config.yaml
n_layer: 8
d_model: 192
n_head: 3
n_kv_head: 1
head_dim: 64
d_mlp: 512
vocab_size: 8192
activation: "swiglu"
norm: "rmsnorm"
norm_place: "pre"
norm_eps: 1e-05
positions: "learned+rope"
rope_base: 10000.0
rope_fraction: 0.25
qk_norm: true
attn_scale: 0.125
bias: "qkv"
tie_embeddings: true
parallel_block: false
init: "trunc"
init_std_qkv: 0.0456
init_std_o: 0.0
init_std_up: 0.0456
init_std_down: 0.0
optimizer: "adamw"
lr: 0.00204
beta1: 0.95
beta2: 0.99
weight_decay: 0.34
lr_head: 0.0043
warmup_steps: 408
schedule: "wsd"
decay_fraction: 0.586
decay_shape: "linear"
final_lr_fraction: 0.0
batch_tokens: [8192, 16384, 32768, 65536]
seq_len: 768
doc_mask: true
z_loss: 1e-05
train_tokens: 84570000
steps: 2721
dataset: "wikipedia_en"
MLP neurons of a small language model. Each row is named by its layer, matrix (gate and up: input weights; down: output weights) and neuron, and shows model dimensions 0-191. Each number is 128 + 32 x the weight over its row's rms, rounded and kept within 0 to 255. Numbers have three digits each. A neuron's up and down rows have the sign that makes its largest values positive.
After each neuron's rows, "fires on" lists the tokens most often at its 100 highest values on Wikipedia text that the model never trained on.

L4.gate456:119141169126134141118187098169110098162146088075149095169180118161124088107141114187146147151135141172105080141100114134110118162167114182103124105114152096056085101101123215138113170054147170174109134163089095161104147092128148148179089075185142109123147152083132177138087152170098112161099146096120182142180108170105131113137104083157146149167142110158113129160174077153127095122094145146075183129094156179164145137006156125147172081146103165095119114092116093111093117145147141167133116125124141109128151159124124064148107097149124123125174132189131117179116114177151103092
L4.up456:125150138127089128099188165132148202126104078162137108110115147115107112133173158144145162134139126140120146070153124134078122083163161120135161071069064126120104128123136081090151131114116140127147133201128122106145113176159121132153135178130175127089141129215112144086118076129123098145098106077139112070165097079110134061075118145148170127065107142160140078104117150160089116074139116107156106117118179051100130094200152151103157122096156182122169119134178091064120125097100130142141116086130063112137155139138130103186167124159130106105135211092152115157157151215102177131
L4.down456:162108167114129087137104117094134143169107144092219146089147094151133113062109149100142202111108116134129146127211059129122184164205045142127070132145151129140129173165162120147178134143119090137106162134191116151158099145048132057135118126165123127122158162152127120156097156139119144103121136154170144143148147136116145145138129158131075109161165155098099092084112143176119183177170110151091139096129135186070107180095119137170142105094110115138137168113195174118144140113139097090177102170135157154099112120084176137143126123153148107153055132171093151186064109163140124133
fires on: " number", " (", " |\n", "00", " °"

L4.gate232:227155140115152114192148138146158142118078137122134125151089126142196094166053139108155144129105125167165096132205168162188122151046090149102138148134102146085100065114157047132119126138158146144144127102085133160067124176142128181164133157110203139153102142145125166138100139128140087148128129124086064152106126129153119116075099131123096122182096142111197183132207100110129130162168146115154170148108141119115099125154103159130144132114084131109102133151138113069082122112105122206140104146111149176106149103086160056151119164119127112098139164097108127200153128088130083120
L4.up232:148124138107161114189137160137156152179135170130125118118097179182177150127043136137223140104131100113204107119114139110067183123147124150124087118126082111111125173113094147154108163088098176141099138163132148091069134128104120159087120146136142073187089135169087169135098184124088141164129199108143087149142161100117179131173134116127085142190130093147175128150137072087102117086148169109078181184071112079113153122150072143093134154183178111098169081171176130108116133130110169147107138109159130195094129103117100172124150180107122077119114123105128140103147127144156107134
L4.down232:100181075152129137071126099130143210088127126113087077072153124135159113161157163158111202175084130130156071152152108156166148125093146209163124079138133171128102105159187139125140103116145115112122129152103162175171129189145201103167118147118053110130116105134108159147203108135124094104138106124147117109141155152046123143182077189117102118116107131114082113163115150161128195119168083107175135116080108148104149180102129108155099141147113139077137083112145111078162196124118132082102112079124136135130071107144087104144112144148147169118101111141144090168131136126132052176
fires on: " ", ",", " on"

L4.gate483:126109128129178116111139108161102107086166133087115096147108121144112129097180126182116111149140163107082099151087116139092135136118108188182106067105139171139070109100141146118124148159110149096168129105166124137122108158150128102167103122124087113085103097182127124113134166134189149135152179201127146142166100147111084169133027079084129143170117111133124133189133110185148106158130151133109141065137080140091175192080180068128157139140172088200196182108108175153087079088114106160132117163127206136095132123115111156149161152093173184119086104144140097092160120142150071106
L4.up483:121132059142136138077087115133137179138114145115129098093130110147171106224143109170113116123113116149106130141105130147109130103120137095121218071169171110142156111135090128149104140116139083145135125118174083156095142158042151160080132066173109173176089155136125160099105102035142142143133109066139140125098107208133156092109068120123111122123128129176122053122119131131142081176144167162146119083097129140120144132159122118062147100135098159131124118162144097115116122113190098094133080081205110106108164122113091142102138113147115100212198107072122125127133066086144142084
L4.down483:138158118102165117123162123053079114130129147217114066118075099120108125175216073153080119209100134091122079117143130143104158097160109093158158115120094130184127099062138100169095104160140133145143117115093164093157115157117172113150137115144101121179110108105113103144125138086084088122108124087123074093083122144180084165149076167094105105057135134127187152149171096118146149160061135134156098103172106135120174115169192133083080151142096116107107165140087167097118084153175096110162108141140134124143077115113111081178117162138126142064138139139135155097092088119100183125
fires on: "H", "C", "B", "P", "L", "D"

L4.gate342:100115161136148173129146154106097172037143137147128101149165099157091059090130134165098127149126123083122143121150109164208120184146144089190123121132095157102030083122100186090118065062113168129113138108174124138126151169122155171152082110146104099099167122091135112107137188141031166150153152168146165135124141092131123165137149149106141132143141097167078122074118097079143118182086129182117117124078140132114131137154096089136160132117107158173180142144109116126049126066108153155134184114156114153121153084148107080187124141110121104134115155138190107147087127151178152119
L4.up342:136129122148134142084115166086037202087158141137169136166126041071140040095109108130161155134127089112139142123167121171182157128116144073136110125171102199103123108138048201122072133099138100136153085124114125103100109110173134133115111084101097132122138136088135170124088157170096172146140162126129140129121172107105121132141150101066155146122174145137145143118131121075081097169131168100082074144066101192134067123148112114086179104115126121103138077092109097145065113140143170195127111107111084140149152122213125076147145107110112146095167142141117109150108110097147105143
L4.down342:174153130119134145132066163134110127142207189113098138139034102087095157159129112123104125086108119108113098174151124111153152065066127098153131150190158135108154143145081089182095193126159163179127153147167098144105094086134183085039146107114109093147117124157132160178147097167128091057158140100118059136169189182103137066184129157091125110121126101152142159072125180147051092089113153071109092128074131141153052129153143125137138141141151111121090165106107157156128134139121100140161104133163157123175105126125142131127105088164115132160146126147083148111146115109103153146
fires on: " of", " He", " re", " Re", " co", " No"

L4.gate487:170095111225133135125171125111123146103090135121155130163101096105142098168088128138129163146125130074094097051143146136165091143110181110119149093135147115127102148209110166121082148079127117033144144079102142135124080155078156126163145129091129193128163130141117064127126147132094171165076185086149153143132137122128128129156126142094082120117130164143149103161143173107123144164140138143116094136143150170118132141123121127081105058093157159142104073143141102191144155095180092079138134119074049109162206119144131146146212107080139078139186161148167136177121130127122117064
L4.up487:088184138128116118101138118092108114099114076121132147162104151131048093104123178142139100153098139149159097155089115145142098083122111136102113104036116057099102102086130139143122143149145145162108162051096133179098123126128149148146067135133190123064098133107131144123150153073081119107127092138125110125134140074095104096188141147114169052148096091163169126107120137096130178174077098173123158075152199138137147146123134030157118099106186162164168149108087140133098124085155141119144149141134110127122134135116151061198116117133078105110130211121169101099156153179153135177
L4.down487:144091137183165136144138151135103072130139102110174147116174090108115119141119129155129117090172131071143111120135085122150122144175089133124133111161117183084154145120081142122135124116086121145126147119109108114133125138111142104161129175067089156179116149160150185145152144172170146131131060047158154080085158153109119141175087141144145186096087043139132196157121083187091112125126145073100092130125138107192073120112153122050104131122112046169146110129131109133135180141174076131091188101141115057062106142115085085119091158105137158158135155100067120162067098162158117141
fires on: " He", " We", "6", "5", " In", " in"

L4.gate62:140055102186150092118088140104064122106157118108187067116125127185102130124091126174129091103151153100145123135119146108114098186129093141109113089098102193104106128099130144141102128108099138154149179108154104153144108153076193142092110121119103180141128098151209069099115123134104081138122171159134187134168088135175107147141115102126136151125104161185094117126101092136176113143152130152149159128145189164133142142147165104077142099145137074168127117192121096156015127137113123127125139085135186113099119167104138145069124131140135189152155159153144144119115111103162205018
L4.up62:070071134191129091064119102136144127155142119108161153150122136140178157121141129132163130084163196122125155170125135137145167160097082108081151141092170195145125140160108112113089134134143125175129167098180069165143071117103143133096111124110137173158055051145159121108095093135134150152182172155144149123193057140183107148117118100151154127104158103174145106161083105156124148104142160104157147102092159179156061088157195063110154140171114102175119105074103121129128123141118139132095173117129165109138106121111152110069122081189135182118134124142062142101129140076196150101
L4.down62:115128131098134115136123107129191100082111136098123098136120055072113097105129157171142126190096157113161100146179159142154151155096145116067133128121167127149158080127104138137076138129126129149096113145063127063083113089131106180143110107108168135199107153079103112081112105125141138144163175102126084102127122094136162104144129129151160085054204075113200140179079118097027132095101144114156117119072104127102081075077176109130131108154092139086078118076128137127156104153060134172126128104146134097096082177107114054147117109147070187116112127162090148149125120124113119141
fires on: "ra", "l", "H", "pe", "L", "br"

L4.gate450:113123140092119114150197124126099187158067146084139105157150127160122093147079150098128143110124177170128164132139047100145062120084163145180142099094149118135165199152003151170165136146119138115149087157114124163145106165081123149138138123115114142078130161107145036103214152099134059127163122131113103159092140106124153133123127130152134173183092150130117147096121180091130125169137112185174139128141164108096068143083143188180083120112173089163118120126183112173124127181140085099112134135111111127149184121133100192122121105136065139119140123084146113121154136111109118132
L4.up450:109150195121000125066160120108167140160136122136119102166098131140109125106127155150192164103098137167163158116148151138101057157107167116183131135104103099078089141142122126169123121122078098152152127117123079122079132100131110176133187100153102134159135073139131099117099132165180106164133126200108146125143147097149173122209183119171144093120079145150130071158105114055122174106142192166143083111105229120096161146101092138102153105108201150142142103096149133099138164107109139140129155139172083093130173152135148123124140152144120165152147182110108095121127144148096087151
L4.down450:127137142139069141088105160141130129174118152143163103150118084111136025076130113136107141172120147116149113181171092159157135094098102139112119130128118099211063133157136173155228119160095113060094126101178094143143080088129190077090120115170073092142113093151115079127127110118091101111121126175160170090160130128145162148111088125164106125109118133146195085120089125098173158152167141187046169142189109164117105089084134157116137108096094100138146127121109128139135110161130092149154149079119119139106121164133119163104071132118049103137132187138078176146094088127126107147
fires on: " ", "5", "6", "ats", "1"

L4.gate25:129114166157152169123214086142095178021107151173131127137178107137126013109122130129105130168098139146168135161145117137166088112158057181205165123089126159143091125149088132084150114081133159165104166141130140083148146131135138133146134078137124108113127075100133116092141155110107181162095141119100148135109125140098131141143090125113090127096134141123082103122153159157135099220173113124171162107199132090156131184061151176161101137128122134150101127114087111155096077119179148127085143093110088167173170101113129155173111089142099110126201114125136139122157144171088100151
L4.up25:118124133168096136126187153057130185067180132132111122100112098112104149123137134077136112151136043048180161118115140129113124098135098181148106153105179198144138182113161115122119146148090108154114130137147152171109159106154089158081084145142144130115176029143103142082143168115154075137103140119149113207101135143132158153186099136100076154140147089131141069114180175118124083205097172105137151132171141064132117159093089164145155156150119143119124147109060117128091119063120122149095142123108131121155129134149107139143130084127108118071199182145093150164152069146091124121
L4.down25:103123099077113057135127170161233078147163189103093178109167034130123152113174105177142087092126111100137142119040167099153173102088152168130136122147110117049136134149192158142154218115102158120146108182100130170120123115167101135114089141089167144133134160094125100122150151153143101083096156163113117160104120163124196167124108100124143156149175112138172171105111141109121132106134167121106101134074089194135132165143114127091147128122144129164107140118135124137076145164098141128189128129147178159074060093155137119109148131129150136149140130138083105174111085144105172076
fires on: " of", " for"

L4.gate116:144156094168117173110194102152160137069126176149130118157146068137122138011166126182129051148110119133073110167116186144125095099178116143156148052116170122086100143135089173109130118129096111102141165098177127146156134171089163164111147150161147134067121158152116084109128175100153125118136157131089154141118102117159140139168133112138048140144160107179020124136107162056188136132122129178149113092133080178076166142153097102137165149087122193147149136153179065136095122088130155103135167123114107123108148131110076115133158143086139131152110164120151137128095105139140121125
L4.up116:079129090167074141109179124115185163082097144078141149119124061109081109096137144149116164116104127181097102148092118106110093161140095067188111116090125174130094142138137164136126144134101171177095169225112107108118123163139140067111119138111115141090161094217107135155142141146148127139107166099165128159122089185184141089140132168158134119046160095102128114140140169153130156156117187150146166116150119143117205112087127168178150128096100098163125166056119144155094157096139076107141111104125148189127146064171131123120153119124166115132100095145073122142103149205100181140
L4.down116:089123123135094132141149165116144178131108115098163082089178106141156086138176163107143115118133105151094136139177136145114130096116136152192123178157146161147070135112104120151017187113098151143144144129098080127160117161136056092142144157085081104195136087203122098115069145118180158116119155170126075150076108165149128148089126131089108102132130134168142137129160141151138171089078162166048134127139100190134186069063117133108117130138133083188135133122133112128117155169155064167141080122129138100168115103141068117128148075194145142132125122173158117139116143141130104209
fires on: " of", " San", " Santa", ":", " La"

L4.gate347:110125160129132084174127098102112187113095114193151077152118141155131042174136182100120131164097091110145087140141109108140117113127117140117149111076130097139084097149135126130112069115143134162102155146105095114063169155099141152089103095114200159126136071133136161144116135062090104104153124190057122094141150121177131086143105118123114160173130116186153146116194115087133126129129168136146169182107163095113132172119099106092108095203115181116121124124119146145119114098175144135145071130087185090126130094046168063192074093089104070146199151142122115106173139173136149136
L4.up347:091155098124135071185100100124145038172065154127160134119085163155105108116096114115170122091138153102137104121158135073093149119112194163056120108133121087078125153153159100104080188143081143128113189138123125156102145109106099096131087147139123144117115155201098142141146119116082141132045183189105105148157127063126141067131131127105081130144114157134214126160183084179157158048083130138120114123133144134126159109134157141149145130151179143184137148102145148069157133097111162184154148179169119116154110125079178165140109133098147134163189153116087175101139149127142144129
L4.down347:142139219125092200183149101138134101091165146173147106076144132111143097152104144141096214134104046128124120158155202132120142151152154160120164106159071142120137161094103094130200080092109153121107127121123125123135157136106130086154137110069148119130153119116052168144088168099170165139164096103100188154137148122190152110169147143114114088075112105113074090169110141166137156118163128116143102157164122122097155100127147139155142108117051202214139097125133141107177158142079120098096183138068114076115058103178126118127144127179147113112130126103153132133102145111167117134
fires on: "4", "2", ":", "3", "1", " "